MLP neurons of a small language model. Each row is named by its layer, matrix (up: input weights) and neuron, and shows model dimensions 16-111. Each number is 128 + 24 x the weight over its row's rms, rounded and kept within 0 to 255. Numbers have three digits each.
Before each neuron's rows, "fires on" lists the tokens most often at its 100 highest values on Wikipedia text that the model never trained on.

fires on: "7", "ton", "len", "man", "s", "sen"
L8.up16:135135141109112154105095124062169141126108128163151078118121100140136152102149134131139125123089157154082092141137119085123149144166112145161123109120109156141168117112155123117120107089141143092123118156079143117098134132136136120121138122109132137074106146157101107080102153125117074093

fires on: "d", "st", " B", "g", "t", "c"
L11.up266:141167140102140128117095122123133111101089114129112142128144167122169134109169120055137176058089151179093168103100129131137102132100105110115113112112115127145145100132110171102180103131121116137097089118107145143140128118136138133101151165122152155087119136156142118132124130118154115124

fires on: "s", "y", "the", "c", "re", "n"
L5.up302:145148122123129141137128133122150130103123124165119135137105133139153085081116103067110106125124135108121148191145125121120124106165146151153214129139121116114118132148127120139105104126129141102129142089133127134114125192125121122195136146118202123128077115135097127142103129222113156070

fires on: " or", "o", " the", " la", " and", " /"
L8.up279:123115152112147153134130120121127153103114106120126144105121151103120114133130162108137116128162142111134169168175095147152144106118131135145138136117131134093114124156100086085117091110129087140095146097106109166136141162137104150141130124105136115090099128184121150113169147127127191118

fires on: ":", " /", " Fu", "-", "Ja", " Tamil"
L2.up78:121121134149133080096143100123090154109117123137138066131107152127144170147136123168150162136112142135139146136147139137124151112118101148156102113108097155127069165146122050104155109109141118103178164181116114137140164132125124110125152168118113150069104153136144132110139115115133126150

fires on: "o", "i", "d", "er", "a"
L5.up326:107173109139094128103105134123100110121109128126104129094130134087143114169109167101150156088141119117140143140116099154113110097155130117115141125111085106131126159131116135102127117107172136146132118084132160178082111147096142142143155074151114153084083073157147148123149154106130155131

fires on: " pre", " c", " so", "c", "pre"
L5.up90:129124155162164144102142109149154122105119117123124114127100098138168100110133146149107154101152084118123141133145126091148092125151107111135128163167116102113107114170132128098120131159145109106131132100130112128112196132129145130134152128115133144135092115125130138135149169121138128082

fires on: "6", "man", "7", "5"
L6.up120:174118133087107101121097137094174147125095126150131090086123091158130133126137136117103132118131119125120115183118124107084135108150134150134148130095096152134133093101158120116104085092139144135134102143098111152087117131138160133085133131110166129097144158163121103103161160152141081096

fires on: "u", "di", "du", "re", "De"
L3.up202:129168154069147088126155123093130138106139136159130101099178122126134120125169159104137105111115093130093152102175137131122152168109129129124127098130111116132145166119131083120147062138147172098126094092127149115150142184142134121138145141143138115100103128175139122150105116109135128107

fires on: "s", "es", "f", "her", "ba", "ra"
L6.up72:140123132120142111135157097117140112120080135121163069137114118184146151086133094136142122113101134139106166158083123097118110090137110116093131110140112194176128128156126139106162117119119129100129142130084128089109138131122139112104131142103154118065130131147132118139154149101075118123

fires on: "-", " and", "i", "1", "u", "2"
L5.up97:129123117118146135159113107079103159113134143096158137093128108111145171143138128092124129134151144102120173130133104157167175118152128162129127142127122124089127190163103143143151119144152132146094091074110123178106138127084170121159147126105165116111095097113109151142127095144106166146

fires on: " de", " and", " most"
L5.up132:148147102137139139129085078080142117118088110152138114134149091117155122158131176116110121145165122103111172145128097136144137121133142143160146149131111161131140169153133148140122128157178129135125146117107122109125149141088158124139136122147157140118153131120149144150127107134100172124

fires on: "9", "s", "a", "en", "f", "i"
L6.up21:156150120157114158107128099117124132130086136131143097134118128139132113120085111111113113126130125136117192172112094148132085087121127133121175142090129127168133160165118105113115135118118173136126104127095102134092127150096127083151143087150121126090124129110187116129173188114138120122

fires on: " De", " re", "i", " de", "De", "u"
L11.up73:123128138106144135106142135128127147112129131176109136119126102123135097127127147143152128085130113120136152143144110131130144106094123113115142062152122094103132137085094109161144113140129158148157093073124122182112109118135132146105156124171132098132109123175143121151155116137156136115

fires on: " H", "m", "d", "k", "p", "g"
L2.up192:159146159105175094119124120097084128112086137126145092157117143116130152092152148103155136084125104138112146126083122124103125109116095122122166111104104149156139117134110136109127107071130126114142149090093091134151151158128151148144128154143180118097119104159138146141105149111161163114

fires on: "s", "-", "c", " as", "te", "9"
L10.up178:146175134122151120113132099095128165125103137125111116118115140110150090072130149099133147116150144150073142129170091136128107133141127151176178112119122150154125102153140147091125122130129144107134139095140091148109124196085136159137152115128179144110104089148152142147155160133128119115

fires on: "r", "j", "b", "d", "t"
L2.up147:151146141089145128118161105075094123117068117123164078162131157129150174079137165112140168110134093163115141109126116123136130123116087119134123119127104158149150120128144144103120077082135118137128127157066137131135124151134118162156149128137167147065122118192155134132098112136141133122

fires on: " and", " Bo", " Don", "in", " or"
L5.up378:164141140149135138121131124139108105111137117121114153128128132119126138111114133103131156113142128117103130139126106104186151107137126109082111114137120114057109109132088085116121141133187108111081127092130131137101175175062104101178126147128151131101087099121099156159143119115141207119

fires on: "s", "in", "n", "ul", "ri"
L5.up363:140131109113110126114081168142178147113096158105134122115166136162123136100102069103143092136081130104140159177106072073142131097155103136113166134080156121108156134155136111114139119094123133106135110121119148150103113111153147115175168098131155127114108158128104120118082123139120131099

fires on: ":", " ITA"
L2.up324:129120137148109137069148106115119146100097114151144104131104154088141153184154095151143154079111130116141178144114115153136126116118134143151133088097111108152133121160106087118113137096158103130153124145123117155139150129120133105150157144127119089059128143142139153123155092131120106150

fires on: " pre", "e", "pe", "ris", "bre", "pre"
L6.up369:142189166167150132122102101103139131086097128137137116115131114148161099135174150121097131107114124090094145100130159134194123124132079121123151109137136086116103123186120134134121130152129150112138135103116137117121192144081154098132144121141138118133138071098104083146138118121147124114